config = dict(
    head_dim=64,
    activation='geglu',
    norm_place='pre',
    qk_norm=False,
    init_std_qkv=0.0398,
    init_std_up=0.0398,
    init_std_down=0.0,
    beta2=0.99,
    warmup_steps=515,
    train_tokens=530700000,
    steps=8098,
)
MLP neurons of a small language model. Each row is named by its layer, matrix (gate and up: input weights) and neuron, and shows model dimensions 0-255. Each number is 128 + 32 x the weight over its row's rms, rounded and kept within 0 to 255. Numbers have three digits each. A neuron's up and down rows have the sign that makes its largest values positive.
Before each neuron's rows, "fires on" lists the tokens most often at its 100 highest values on Wikipedia text that the model never trained on.

fires on: "ly", " more", "er", "ily", "ely", "less"
L5.gate393:111128132120097124144133128164125143139140161159178094176105112117201144135150185147147148156130161111039162191098158072141125077132114142096121146135146168134062166115121200136185136172138094098132191119115144192081187173159178170126129132123139105090084133068183123136129112167136135137121183105158133131160179128124134123073162175097105152109085152157146183138160131149147165145107052081086102158125135112103171107117131126149135106077156144091070060161120176131142139090138152132152105111129108124105095177123141150143118172118203089131158108161102163129123129086103119154157110117146173157166088163091096170123175105117072103125146110144135073168168172089150063145104074113091064165138151131146153100175132127163154084158157122061110116158106070133107106177160190
L5.up393:091072137112138086126150138180111148146106125173159098097130117129161119108142106103140087138066118160106156178121084118132118131170149061206005140113159123176139097157121106103138080090044138127125180170090161119120103141122162141117148082150062148077137138134190129140121101156103140138103124122084102101086120114132180157051167175077139139127144104175129180172132151172119192096105134184072097101125125117162154113122138132149180153135098136161176077096147124129171112161125116130148130175186152135137151170102121141166136087171161148060117150150134141093098175172097137145193132181129171081157128140107074161051132111157133117137107109127134104136143172100140097115121091101121085164108167153137106150165157128091140120194148146139100127119123083204099157111133208

fires on: "|", " no", "20", "19", " ", "ine"
L3.gate27:143075129194111160166156121144074142135209113114156116179188124116131151113164099146094098141119105167122135150126149164074130133119115067116105123184086096164142115111162134142133152131080154187078136172121083164063125146148202123092106118112094142076129060161161131155160137152161150107087117128186153131132169155144165122147119111096085114147173147158125081136140098112140098092185122128071104162127167069132092152094163149113097115122099058153085167096149182078191135169090088117113137162166173098138084135117101092137099140144196066111126101165062134111171140157103132152166144112077154133124154144124128186164162102087144121172116178092118152132151103131102128160137106129135115216098133042087154094156179090158109116129064179100133091128151119135133076094102117
L3.up27:147151082146121081158132123120167159096119117089168110189137175135136145144113120108081092113149107142154115133111151107111062164139126101084118129165126088165130140101132126139146169109144181132123111175089114198091122181132166121144151155079136183099154026166161112167171160160088133167127141093200160098090127109138161080094121104138081105140199142126096102107212141126098117138134175134081113174154177143100074163150151161095072111119118085190081141135178142107136105112155143080127172162128137084138077119161068141159090121101199144078157089178147131122150187118125065169112107141147101161149127150117119142163140104119192119155085200153082177138149165141096134109172099077141191157167107092134175126198130154131135097083103160131168150116153141136165101119094123

fires on: "ful", "erous", " various", "ious", "itional", "ous"
L3.gate409:092083130151141147158131140080144205144199116129127146167157106191110153153106131156095121124134137122074117122126142149156135111115148148083117131077193077128121182118075171142140142162070111099143140144095157141110060107152134120113232128127170161124107111116116163109124082133075137136122115147165152105081061175144181166095116110044119122114171108110105146182135080128119148113107092131214143153145117084118107143081129156109153159124120159127148119108115176202170110120148154132088146156091090118102068131097095155134053122089102110101184098153139092138137125154095102164159152096162157143089170072212065199099180158151113146135117160107161142135076187118110089172104111103166095117160135097134083118135136124173128150158130127121150141099139097170121177100077194
L3.up409:132107109175186117127147124099137109113087094084111187150121116115055093111146116098115137150087112167128153128100121184146066088108132136100173129101136117135074126139092127137164142131138135129057077151161191135126124061103117132078181134187174154071136146106138131154064096128061081128110169167204156130104083144126137079132178128089163160168107156122106158118192186156115156085094121121146131103130143135091078112138122071138096163151154087103131097097160166159216110109181117101169150153117134166134113096110131078149032103112132172162162114157139107103069133113131117153126156107057129192142077143170125124157177173146158180113082135136176123169108172104139125151127129167117093152170149071165151142131186135075165162142173134105180074103126150134127132118136139

fires on: "e", " Se", " Te", "a", " te"
L7.gate489:080128098077155110137179174190147134186067084102091064121151176081146102058109095172131089144129139120107123134107097136167175157145170053138114159137200137131141132108076173115148070115091149132083146116134121132087149121151105135152124128134194085096162131142053099139147104111115147135116148135143143079146080102145145035127088093127162102164129147183168147107134125152125128105153160159113145113144131144140087093083147146079121156176168173129200090116069057101128165180144118114126101127129152114149136109124164144124110141178117134146141061115115178123159172162137194113174135154134178113162129084149073148143112110139102180158186121158136093080145193064112168201192100153166122130111168128122131129097138113087129161111101148146107135157176107081122125136117064
L7.up489:127068167141127155138135098163173175115141115103098116140166174080087094123180087130121130089132081067171051124100127113129105127100153081109151136091100109192137108181133105139114178132146144129078166099116191140108108158174137135146211147116206089124091130161083091185176112127094117125163125169116146134113094148078164104155081120128129119110144160091132116128116135105122120076160087094082101131165114146074141135067159121105121124143129178171111139095188117152068143183151084115154168061119166155127147123141104097086089100118062154156154151121123170102123155082139119142070109111133106132113100106201132107145040118112113107060121144116173185084134153161141142159175071115195174151118080125089177142135171116068174185125111124167120137153140141162126151137113087

fires on: "s", "ments", "es"
L5.gate628:067104129178147142117160175122151122154130117146091102212140152154126167127135118129128156164126142161054176153094117163123159112099063102062127178097141094131116093145088176196170031077142104180087167182156115127101149159147131151095086128150152100178101159180105100124132105137103146133159137135126139056096101117148124129116161071195133117150079167118167077083090099129116141099164088117108162102059112094121086101163120106148175159127119210090137121140146155136157142142112154086050145109110110091109103176155137118111117130147123079108125131152088122105133094170166157186196128130147077149086163143096153116128099164162025147144120110096167081187090162131100133162153123149151128111087150124087068110095143122123129160133103120062145151102143121129119144128129080
L5.up628:129150137080090121119099165106163138140063141115097095215120132101092170148143148127150112126115102128158145118101149185151184085125088147135105139059150044077116118171101154130134049101147132087093138143150162119131118146195154116142154169115094106133104082138169129153150114142105148134172139134084109138129081180150162166099155130158099130113095158105158109082098108158089202097204136111103135069148129097129074113098077184181182137114145147147078151104104109114195087093096187149102173075130105127128103129111050119135121099094164156144116167156147112160138082134082168117174164083153170146132173113157145087146084137142201189127126172156148148152126146134113110171170083148147094164122085041144092127150066122163109163081145164144097144121118110116100153098150136

fires on: " |\n", "20", "|---|---|---|---", "H", "19"
L7.gate251:088167134166130114143143145124156147124182091081166115082112120130111083138129099077139088130085105152108066162138124088142143181167066151153157161139136081103137122123125187118073166139118125116066172175179143108080173153104106068138179147108176160114105096090162177176133173132085201208104126128119172136073151106126207064119133133107144130150155194168116114088126146120116110128139083109112172109137182166098134111101140143140106089158104151159092093083072189122093179163069083095110116080143102139140079150108169126153156122158144155119184128076109151108163155108166130148153096154098089157175132143163114145133172093148142098170084157089158124142154180155082100132147149175118095143073143103155135086091088095157117122089117206108155097148164162099119090145136124
L7.up251:094101110170154109103103142146143079132114074111117099089093120101115169143173073155116175184099085167165149118178149114123035111081110137135153133167103119149164103108150149156084096100142134085096151109168163139090116083183087080141158179135113144165133147067139112093115182148067093126088141145149131133125136138168068097111117178141119092141134110141140095043103079129123137153175132174065176078185095172104089162141111147086160132105201154131178096172178125140140134112137127159073122160158118127151052119163090169149192153148102139106117138170151157170107128173073109168088195115143098149106156129083115110126093095103148150137062149162095082108140156108129136100137124075120088146115102116168116161159111107126124124095091063131095100144179151139091119070184149

fires on: "–", "um", "ol", ").", " census", " review"
L6.gate48:148120076100132134108203062171109193110180112157148221117152126125105110124148076167102176090132117133099145085180158139105114107095140130196156137088115134118083092159119130056089149106173077081176136116126135082090059125138146096100175110164131151174087165109096183177217089068068131152107160158136135120144149110151164095157070132161087137103139186071147092184131100112083091085160142113146167099133156147198142110121126095107148119118117173132118087122100127164155115168133123146147105124202094098159077098072106087102120131144080149123142123130142123110144195135105147129085088149178133120141123124135165172139092162165115149134107139140115089119134095166112064183157119164137137160173137057120180115123129093113152171149123165126192153144120125104130139148108136
L6.up48:087077114149120149180210142116131105139159146172111126150120136138130083097124100166084152186111108152127138117152182136067112199116173188156079123058081182165174193120146103112125175090139175121124142102146102154140097086124155167086175128075138166132094142148179092102136124116104140122177091154162092116098136152130110096193125150113126147173132183136194128122121123141137133070088139160168143132108121167105135124125118222120164128201099136042107151123106161134187145148132126108139133128174126125077120175191093091119091101144140153097173141124102177170129117106128096095107109143169113168125158140078061156095102174155180177103119073110177110140144138179112116169130151147091134126156068090126067116077098100102174113093120104135089111123141103173144134129175166

fires on: " the", " there", " she", "he", " singles", " he"
L6.gate371:126086141069161143085168122093139086090119126140149100111180143123153079137098130042108144138097118163165115149113158137126164116074125143131076102153067159157183148163139126081139115107079180165092112059082098175147149090150132076115155157112169129101136097142108092138152144092110079145161079122140134115139075146147103144136193090150119128114110124123131128133155127158115167131119133118153109138145093105122090129075102142150135087145080084156120117144107144145141127159130175083214140063152109084123146182166168221147101149115177149110159067138119080159140091150126192140135120175178093142139155156140249088135153150136101113101136150110162109138148028122102195122156086144090160132197158131093151148097130123143088091152161148112077132121152076178169131128171135
L6.up371:151151193064120080115145146143114114191152082127114152105153137181119171122078159115129100087131055108179087116149150142152083051138098113192087110180079144185123134119151126132149153151166164130103149159120154117124124107155084090103153129118078093087097108102141160126124139071147150189096118054115165145105218093143149146112160163124092095130132116136130123097118170139099152113093092121100104122152166154124127156159102164070130102194092130127139145157134067170200218175130143171119109132164125131135156114138070059132074064108139081113092153114119111154156160095116146128136103125079112041166159115150122146089124070139132059130131167116083161124129127121136172132061139077139150132105121161167143154107124067145127085177127138130067134121103121190100129126139164

fires on: " he", " she", " He"
L7.gate243:084098143101159058166133122172126113110079153149119107156137117104137058151139062104065080100144185100103122115117128169076116112059174051168151164149168140149128150075134105072185154103143155120131172143089119181162149158159167097136154094161110143138095115120113147080184091130051118143168140140112053130062146141155124157038056132114131123111123180122075166094123126082127053162077151160120118093071106102093119147161108103120150120103148125128131184080089179117178126139121138112164096157089122108150123092134176169127118173111154123146151116088161122123138143095114135121087138144118081129130120186127171080137125149145040106156109106134113178081130080137107166101108109161100142123173128091101211096113090103115099091122135118116112111095146099094080114103133105
L7.up243:122102157065113128093094086102186144110111173226148140152121162072079114110107136158163072132119136099132181122082133121137149094158178118184148095138145154146161149094119135100152125117127183096108168148111146134114151153188155121064094100113092168139122090160107193098138112099127177106100133130119131118159135140121142136057149127169139120113097093135102155111145111114068087112120158155154121140116186155162155107153158147086155105107100134079104140139122126138178111130119160090083214134115133108137160099104035140105085207091119118124196128153196084122087115111123138118112121067117084101092094140102135138168090089115113157146092103091086178132091101153149175082102107119137186132118128098110140044082068117129077141125100173046102092105184135147143093081076150

fires on: " their", "itional", " various", " High", " female"
L3.gate383:036194143133106118168133117092146104170083136122094150159082080201179153179131089148105133099087145188050204116115109127134175135155134114124151129124081099152105145164118159137192160129104134163125107163084097133083140173115146180133146140081085192128132143109078109095077100148111167143131131151135086180107124152103125137041139083113102119113103154123112202146133120074059118062100104194178113140131114127088163089141104144077154132146153106153108122172096158129124178101121138131136134157077116122162108132156155141135122150158145157104139100121172082157149166090167089134085087137162088150169131132208154101119187164155096096145160117134108122093141132090102077135124123167074129102132109114156160121142114210105190087123147084170109082135154115114086086163149125
L3.up383:102080028158166092151111158129144173178116158114064128085090128156112131156122105148121106145075183154125149138189116141138135126096109056081172101123144076142099139140136111115160138090124110120100097107135093120127138102127126146136142172120112144088122168118081107148142110151105115149108173117155161122094111094099182144159136129122153145109128106183157151115140108146144161073082118141184129151140139118122127131150122098127148161155184143090147129100101186120143148117141115074080120171130201124114147062106172125076109142222137139140076145107083196164155058115155106192129118181087107126144130130179147143075185153107082148137151092099112104101105061153141115129107107108092161176146134067117089092087215124137156071176121111128127061086178149163101053111061167

fires on: "'", "H", " y", " wh", " h", "-h"
L6.gate287:107136087161064082121142034154102157165076104095103114076097194138148120120107106145083057111184076111143135110164125127171118124162108173126084087115139086162129164158119136101136102089119062122129183158156086187141088123093157113091063174134125086167089078125110148169148158071070103139155163181073141127090178066090184100145128148152153180115097129142082111183108116147222090117092096137072163112112105145118223188112117132144128091153114107121157111106100147154125137156106146134111134143140122164126145100127172070110144107084204127123101166153098134152169146147161141154157117155100118157125153170109123182155189160132153113154141130121146110132107110116119122208083103110087127123141106160097136141096144083141186131183147155135141140108133175101159136105115123
L6.up287:104125133138154098077137157144113122128153116116148115078149109095189145087129070111122106114167188135088098095164131102152135110114100167145140101183083188114157098192180140111137094090185148139093102157170147151180172139159111133119144177147143108110154129116077118104144149133187150158179094178151121087153109172112116164184136113171139128131124115158107115101176108198119108192170116163140118129112131144174129135124128080144085082155114091128119058138154101122097095185145151164169120211134149134094123131160097186111134128104084148128100075085123159076145107126164064121144154198082119164118125100119141070114111063127093095133086153138073141114112118113078133145100107138078186201105104098083128088127117130165110190137085151121196207098101120080067156124182123

fires on: " P", " United", " did", "g", "v", "-"
L7.gate50:121112063090129119111100163160129096123151070198171142139117201148135154132100097180116152099045126094166153156110139196141113162166174106143113132149150119170089115157139103164150134117100116113180142121144130118136145122156068150151159107133052090154165142154077140086081143130131175108134131126133145125070134110087134101055169115141086117140120100157098125198153151119010080115110134141128144127126130167160099151212163116142114119144098215152195123108159120122116171120094135149171105113181115121136159102100117086083171111157099169102126160152191121144169117117168138138109078155075111182130084076093115165135141084136120103156122105087133106178138175105185138169120138166126172108119137150084131111140099155051156129142109143108137085151130108084200066147108151
L7.up50:127132062123164111163100154098103073114101109101088084115190152110104142125125130111088142187099093112174170129141155166119134180182132184164159167169148096154156092106113134165150090148133134131119172157128129118129073092104097136143126120113120117140125193109104195082124034095142105117130207079108090081129192188095122113083145124194118081139092151154154126159137122079110161135113203071179093140142153147108163141129103143174112111113170207131109078123159158085133096160017118145126086144134166086182125050073151137105165137119129145066185109119115102142103125170151152104117143134119129096145179138104163169088110115142089131115151094157097101127105099188152122156145146164139136090139062123114176103133154099113104081105156116138145129106086096093146124131097092

fires on: " New", " more", " less"
L3.gate187:078123099141156115097145095152131148204189166143122117139123107093147182091161178164144166151100137160050160097132083130172140161135156060116101144095122087148142143100172129151128161085152089139131164059144140125178151134149165109125131119112114174106156149113152114179116137131107119072062132064159114090107117142101135138065136107037118082149094155192117110154081092142157158141147137135130129138142150109149137191145202163130105155151070110165155135085123138138104140156173124069179055089118153090120130101077158147140144175198131186143113125147114163138102098114167093164093114135146154161117058154072128119159113095040129138177124143118111140093116086093150077125087120095148107164150141096160183097097146152160169106131123090145136120151135141216187087145113118
L3.up187:126115162154114100128128109113080124097176186138110083121108117124127097084091116171099132140127101137107137108109090068132205132147150102096132185150140104128155136099192149118121068099120112141134121076104144108144149130090184104162149143142154171114116103139114117119168138142136192129130084093192080090103089132081120122068130117093103130179139134116121131196143123073135159179052185158115118102139100105085133144191086177105150110112121107132144106067145090196125165106160130114097129094153118146104123123138102070160114107183116163100074170133152081146090105082114137146119120122108129096101097145133110097087106070112096110218173138081128076131167102120167084094058106123157154160114127111157177180131182180142199082100141064155185089113111131183092120059080156

fires on: " P", "p"
L5.gate234:096134172141166120146100147062138163127137071102158092141114160100149114177139100201144134120169136108094128098103124127186108164146117150173162122078219142089160099129114134129139139173064104111164123071152130065149141090144137182145164156144088215138134145130127151096082087152062101107101125132077101152049057176089125068119155097147081148191108175124122092174146130101088126073139102117155108145118156116154153112131146102127155160139188154125127165144101128109095141090100081142128128156110094139133136147091103144132117095159104126124157123149134199156081158142113175127169147140132114102133097069164109137161146119143147163101201062128132150135096133174115146104116144175087122106109109105090170166154104151057113171068120139118078113155141151069205075093196120
L5.up234:076139125134165034075115069138111116137098114165113171090113116112138041142135095117142114128132131093132147141119082129132098135151119177138127123094169088121120151115151206146092075162172128149155164110118091174110121143096128156126134103090104127103166179133128125095078131109121143088150149118176129136148058100108125108161124110121152137140114128088096082170107155103051119113066098157134038140127091101092132100154169102108137172142154141057120157133125129138089126143081175145150117102136074118081109056087177164126142119144110071111157092082058172131167117132137104140153225082133203139123121097151104147133113149182107182132137094176095120113106094171164136165145180200097104081140151106119112149124085171091137148116100135155142152163097077070149094159127052

fires on: " L", " pl", "M", " ", "-l", "L"
L7.gate210:041087109198085149109134195098148098129114122130132119169134218086146128171101106071107085138169134148053119143155145095084133141114137146113113140134141086195076103124082099111111122108126142142128169147118163149157156073148154088079133122146073094162137138106156126144154116096087155149134096158110144085136096103084122083120118096072151098067091111185097126139103084083130152124152139075103189112076101157083122091119116113152154150136073134124089105157113147123140112175151159065202117152136113186092091138113104177119179156117120055120188150154141125122131172094101139155135118128147173139134121167097116110146075106104169158073076099152147103106156075186108086177097157172092176113153137150078132120143131138081117130139189148183089172068102132145147116162077111
L7.up210:155126086172124074099149130164117087142052075145101156167152137114112122107115117125110134121107081155139094111112128122154103131138166115149160139178104149100140145104101144207125109178152121099105127102142133087123170158087138113089177133136134032116119154007167087152152169130101169084087115126092088158078170113111114132160149106074100138135185132138114150126129185091140171108100092164136105162169150154128102086173139137147090155148045093129084153107153134166130149149126116167187104133112102166097112139123074119128152130087089147109132124192078122115147088126096159174084078148146190111135087177102117158088147138106205149112117126150118161108185149154136130181156171121117065147154183175144088135134103150126096151075080172158105101138204102102143065166150095

fires on: " and", " or", " but", " to"
L6.gate203:118119124110156109168168105117163114129078128192069084110124135104133088135067142097117092151102128147104093145080118138139118109098128095122082123094148186165132148144160136090155072132178093119165105110124089124125107172140114089150156134108136171152102093085041121112099069147152081136115193192141078057091080187100166093099107095079106131155170157196172168110120104089125104140086192132101132087100107138145139096171178094053106062126123076178142093121154113057138122103143135136165108118142129120106092106093095098144126115161212156146143145126142147120124120156222101122142107161199092186106065107088113133116174155179145170138125127110132107112152172163151117149101121098140090119118119079113111174148096131175106158118113157146173179082156104079125134106121140
L6.up203:142126144150213121156185070135121195104111157165130141150108171048157123126072133127152095126137144104127099197081105201135102141193113159117082111094148124133118142107115153145154166134116074147156135192091115151150158159137111075109120141112165139139111124091148150126103105167194028146123177132118118150100155067129190063125094111147076064143120105149175127103068077155119100162149119128094086130075123117079185179154126138095119157103138136111124151100119136136068096162193103127068142086153165147119073138134085097155119152154137156127090124122098107117137161146079151097152123085141061121169094150101121113113149097181122107122088150088100110134103085164184119160172112102117140109143116109044120101113107087153121151153094128155079188101113080130132076076144117

fires on: " Z", " st", "-", "-st", " k", "b"
L5.gate110:139134107117138127163094104153110127161207105149090093158145092105147106145165101113135100135058204149096104121176121099157113149096135162113084171117102117129142113115123140145135116056146073164126163078135117070106132169131146121165110109100113132170126120127149127151156133114126107202090132123145152184156174037184175072108122178132179113173092149102072117116092127115127107125094093151097165126115182135132124127108092094155116162172105093113130102135163105133140182128134019118083098100127113146175094106037175123107114133123129082160092156131156112124170186101113150135136134152147112036142081099140134119085165069129092085120115115147117083064102115159087128140047141166058156111091159121130150107166127152051163106183187145127097148111123180152125150129135122
L5.up110:160108148157191156125094081174136122162204078161135110121130143106142140131160108140186139146107105070075072182083114116114180081158133128196139109119093164195131116149152150114097130139110124123112088122156145113108147101201118135139154104107170182104137141154125111146088112100126152145165135093122132093143159070147166133160158096117116101119143094104113149150125083151093170159144134114062164139136123182111109094143095118140120138104152147072160131141145135175116119094062088209137104114154115080084132150118173111150151113109174157112112120101069171143163149100146177112111108123097103097190145097140066098092127117128120157216070123093105119208137111172154120131103116210087166117038083091118133127154174123098081122118192213139148129128095142154112183064125139

fires on: "ers", "s", " people", "idents", "ans", "ies"
L7.gate339:109090116069132148132137115125141193132113163096107145161128139116062147162118111170091080140157152102094147184129136184100185073118151103137060127145154095108189140124130150130194083068144151120085181185160083061142186159135137164081191107140143104173122138122195154125084120183125127103177158140133158131130092102146225133094066070167159179099078144149092116155130084153155144111137135132074186087056116080146122126098136202150141153174127162102115158120165134129205147143108131077075155105160136119107113105155077175139095145175086120119115158119115092101135137144061149144183133169141127147118124081128092131147164087111153134151125070132147110185109179147121135105092126121129109128104089123098147098176135114110161169090127173099148154124160124161093114137104116
L7.up339:132064177098148122140044105131178156145090104116098135175129141130136121184118155172116049128147121112071158201062156132098161105083122088145116145128077116147082127150107127149193079088123103142167152159126125106143165132125112145114109078106077142119141157189162153127131062150144125124165156126112101089142088102098111138104028151086122128113126104146061048142083115183131151129157160123067127144088141138150145130116130186130170108147114142099130124062128146093101120158121141096085132148146149120117087120146154173141131136189130151093122122132096085088110168149134108095212135172079136160134139116163170151170108088127145108141079158122176126058119169103136169155086128098133144093159098192063121155146147110109145105125096166027097182174131099139099130078138117

fires on: " ", "pl", " Pl", "l", " L", "cl"
L6.gate202:077119066107117115111119141181062110160146134134143137106155095110165067071118092138164110133131151145096061117077168111061140116142102175121115197143142170087145086116160132158080135104187162156115157093122205083156160107135158094126161148138114123086209105085169108159209102157133160144112079126103168142127128113156157095071134075109123170166066116129083145168144085125147175147110145122127104073105151088165133114146153088140153123164075124042067148135131143125124123141143134166176081146115152157072151107102145122082136109131105082133178121147099105143114108149096125117173089159078179078175145112134127095119104102117126079141157179166184104166197127146138124130128139194102096100154139115095157107133145118110045107063057126124151131150100150123115133120104167
L6.up202:128108096138143076099110166179150126154089083120062178174164124130155124128156121153143149109145122152125109128166122062147086151174175092175117142115135162081108094094142208088148071131185112097178069133084100150146180178127153074116166136120116100140155105038163112109099159120082136112185131168143200107103081043069135151117204149179150200128168092106101113135136148093134160160083163091130146075118119175124176078160107092109139152208131136141129171146044116089119160153105134078121113109109126145101104093151137124131161141120123109110112118194147150162141127120155120117080091154121175125115124162157174099141136160141149107108124107087083082079147132110130097187169132158077124088144118127138143140142122133092111152182149096129190163113185141157144150138166121

fires on: " other", " several", " most", " various", " two", " more"
L5.gate566:112122088131173155123080185089165122108132138131115175214162148110101091128181033132136079140116103133107134169069112115177168126166139090121185117169152111139104153109111138153110121135132114111125121126132102097160114154115180154098177127162125151211107170037123156147120070108144167080164124099103123129109109181114167079126147078128168116106121176166113128172101103103125165066114078148166118172139164108155151161145183157109111103127228137124101092138183129159116095122126105100124127107161100104143132138118115198126177121130147128106160125085094061142072156182122094204136147178190156162147130130143091126099140115065161067090130132079137108127129194128120130110145114100134122172094148088158079099147163088113166093133160174152162076149091131173122103104153147
L5.up566:117152094123158159145157166123172149121131141121125186145164111158147136136152094138090126168142125148078143170092113119123154104078182111096115105179077133134142132171158086136111117104102124114173187164134145146103144127113183079150174128176159144125141128134110133139113069156128147096139130102128126112095119177074168155161166121094086147146154135159055152141130111096071112097128123159166091121116132047137128225154105094097177139176179169111169057118134130136115159092199153137136182178150125170140071158130158143143088101068105226050138131136102133089069184076155108182133105158109120108147140145116121080090155152076108087160168137051095150086126165056139108098112147120136104158144176111147109100170190149078170130120102094116107109099134106188139119105157123

fires on: " and", ".", " or", " |", ";"
L3.gate150:135104115124171130097117160164129132111107159127070121146087133114127128090056077119136115139160132108141127126125096124158120114141055067184077102092106098117098069079142096178133154137161125136145163086103127085089138069180140137104102108086151168138157129072164136140119106129102129166120177134200121164071158093090115096097091144167125130135131159173150141117122097154156146140138076135076129136145067135063175120110158137136125049112131142091143125159169169108107201109188143114103129176122145113135109049122085065148142104150148111181093140101023139117134161196147150146122186063145109157092108166104146143110136099170129123168155115176078127086136106163098117151138120156118091147116134081094163163156121110172109115181159090217143106148189131124082106187112104
L3.up150:074165126185138112145135114150140122145143118145041109104152169038144117142100136096116102117147156125174130136113060193164190182125144067112168111142124132160151128125123078110128123146097183114085127100113157118124167084151131127129101107109101132203119087086122168139136053122116167140143134120122116103136124137109154087178083135125148166156117051149212081095084129137146125130148112167094100130098070112116180173098136167138065119175131098101186100139110130106173148151164108068096158154127154095106143073107110101176170140135133110147111129053077104128136130160131171197153099105090071134127069170084174154153197084108123119165135113112059148146099109108131105128141115152140117131163131128082123189114149086147129172176143197150107132117165136152124088056127082

fires on: "h", "er", "a", "u", "p", "e"
L5.gate123:094082105129132123080125118178145116183161106089108138110126159107115105129126152105147133113138093079144184109085098132166078141181145135211150152093170079135118151192093149173123095161104140130103148093147107117123116155098119139116150157162164056110125123156112100102148162097105154138167159127103139174061099130135128126118097133132137117106150130158097129143126145151088083141160085078126103138123134095078133157138164147045160142148163081121123156110140137130169128155097146159107087117116122165120071064185145151137127180134111084094113092090114126122160180101090121130143114141055131128136066075134123139087191130134151136094052147123086173138129133183132126143117159093156135183043048095124170121247155095101163132115113092040067105172144140122089057102113117
L5.up123:179101130155172091092127124178169096150100101095117148137105140111135115062130098093157087158116152068145162139125126171130080109129143086123141049162073114180122140124170137079108056152051142098093173113142087049098159127124155155076107104086110097096165092153072141148091115114122100157189127146095104127154113126089145125141100156102143137062131164171094135134160093146169096132134153166128095131151157115128171106052138145111129096140146133165135099145148137141116185096184132127136151135071178137125210106120121144112180104111158195189095084127148133095133135133080130147113173094167148143184102097105123079113068120039145097109110136095146103154120160189101132141106161080158138114156088207132116139125133147072210149143157128160120141139133160204105164123131105

fires on: "H", " b", "-H", "-h"
L6.gate297:087073150152111122060133183171119141163167115089132149086090181120075118184075149136145038142075120094114088164124110167177101078108103186151110155122149098113145104130144139116109112163132137070103058176182118163148132116121163148084120154152146113130127129121065130139165168062128111127162143123150190084186116102110169075084123191168145184121111147185101127122153081107137081149084137176180226115180085106106122112121183073155145169146196092134127108135098133141133132093106104145115104164170119163160146104121116123166098165131123131101090083081086090162147101090149098165179146130150093077129112175151166130114150134144139158122146176166155175147159099093127134145145137095119100068156139110153087079101100113103130135148087126097176151096164135131134079121141093
L6.up297:124143167167089085059146132131189119107106109116154174121053085143131174140163088094156176119122191086105115126219164169117123090132123120151155085159163158106134110148124140113129129060125144156092010106107161145181067200104156068101126172120104118159149099138180199171151112151108142177123173104184103056104098147124154126171132113139146162152157184131137092127142157156129122125154133139124092134162164103130165132074163105122141099166139128190124129140096079139053092113135128124158121116136157177090163149096085129099174121098159174141061141113137155139158121074147090104127138073155128154080127167156146140109161139101131076089092139149152126102164107156143141155056127156089104135166158114065145184097115128079152122138119137185158143131133116119179099129099109

fires on: " |", " At", " educ", " joined", " attended", "ili"
L3.gate520:141092103088130128091077149134074083118109081074087159143123186114142096146119168111163139096091137158157140111129116134169125184097111129119090177104115097133176099105158157108192142102128134104114090155133192085127128166198112105093138145158105153146126113104103143126130144083098163098122170132130117125102071149119170155127130156095102174178098126161161097125123197186195127122120163176182140143163114166195178128111111108170117150143162093131133121178096111130136102109142149101183081120049112201100161126101108187065149204159090159142098151181156157103134084104094151148152076123130153132160130200175114097133114096071170136124131092126114094155189150139129141091162140161113117120115148129164106053088168112155133112090103136129119131163165143075123074175140028
L3.up520:123069064128154091090170137088153108154096146103160184044109141121121123127110055145166077169140170118142101208116129137130123130110114094099156119103119047172088171184122099106139138085123160094175156183110106108200144126083115078143088132086134139122112103203143122172141138146123096187129163048114145089130115105101082175110085115123146139073151141138098179118091100110124119133077195135083143115109118143151106106138190108098072135160120112131119156177078098088127102136134189136155124074143132150140093103199041131129142137190140186102136154145142124132172166129103120136101108070109096135134136111138111120092144121150106169113178140103128145109139109110159150145147155167121181079134093073148099138113190142142168154065120199096117147083128090116098093128146160

fires on: "-"
L6.gate539:103114152152139100153165108137085075173120137061098174112135161105111091151149170140100149173081140110131123120141087116195118139131128155205121147084148090143122118100111203151120133148136154102133144156162100151070146136069119120109108122135109105158154148134097102114143142219139137178129147132142129162134206100160181198145128088172154092133110124137162143103079078097109116109115116133058107123124093110110163120143149123125089115169037133102156129147139139155111131138129094068063166092114154105190115143090108064129148182176154180105141103089053103139093212074172145124133134147077135119160116126076142167127167077118092075083093125116136169092121117139167166130121144099143127070089175120148115163090131112134061079167150109141144102185123105143134085042111150
L6.up539:119141081153175116114127135166120163121174104120097140154139075167174117161140120106086077127153095133125121046105177108067160141104159161116090120105068140196163133165151070112143064124099052159171092109131149092054167146096184166104131152150142162125149076168187157116073164085125082137089144077132164162141142130106173121146139125084122143097145100152163172106134146150097119141114112199077132164114143135090096181108055105162155118119129077144121112104210118180077110117129083124128095128106156119071194186120114112110099121134133097117152118062134116120145116138105138098153073138089197075113136109089142129095100136125113060146152075115218106120127144116133103102136164074128116103115148161083121076070113100101134097136196140126153145119103153122151146095123139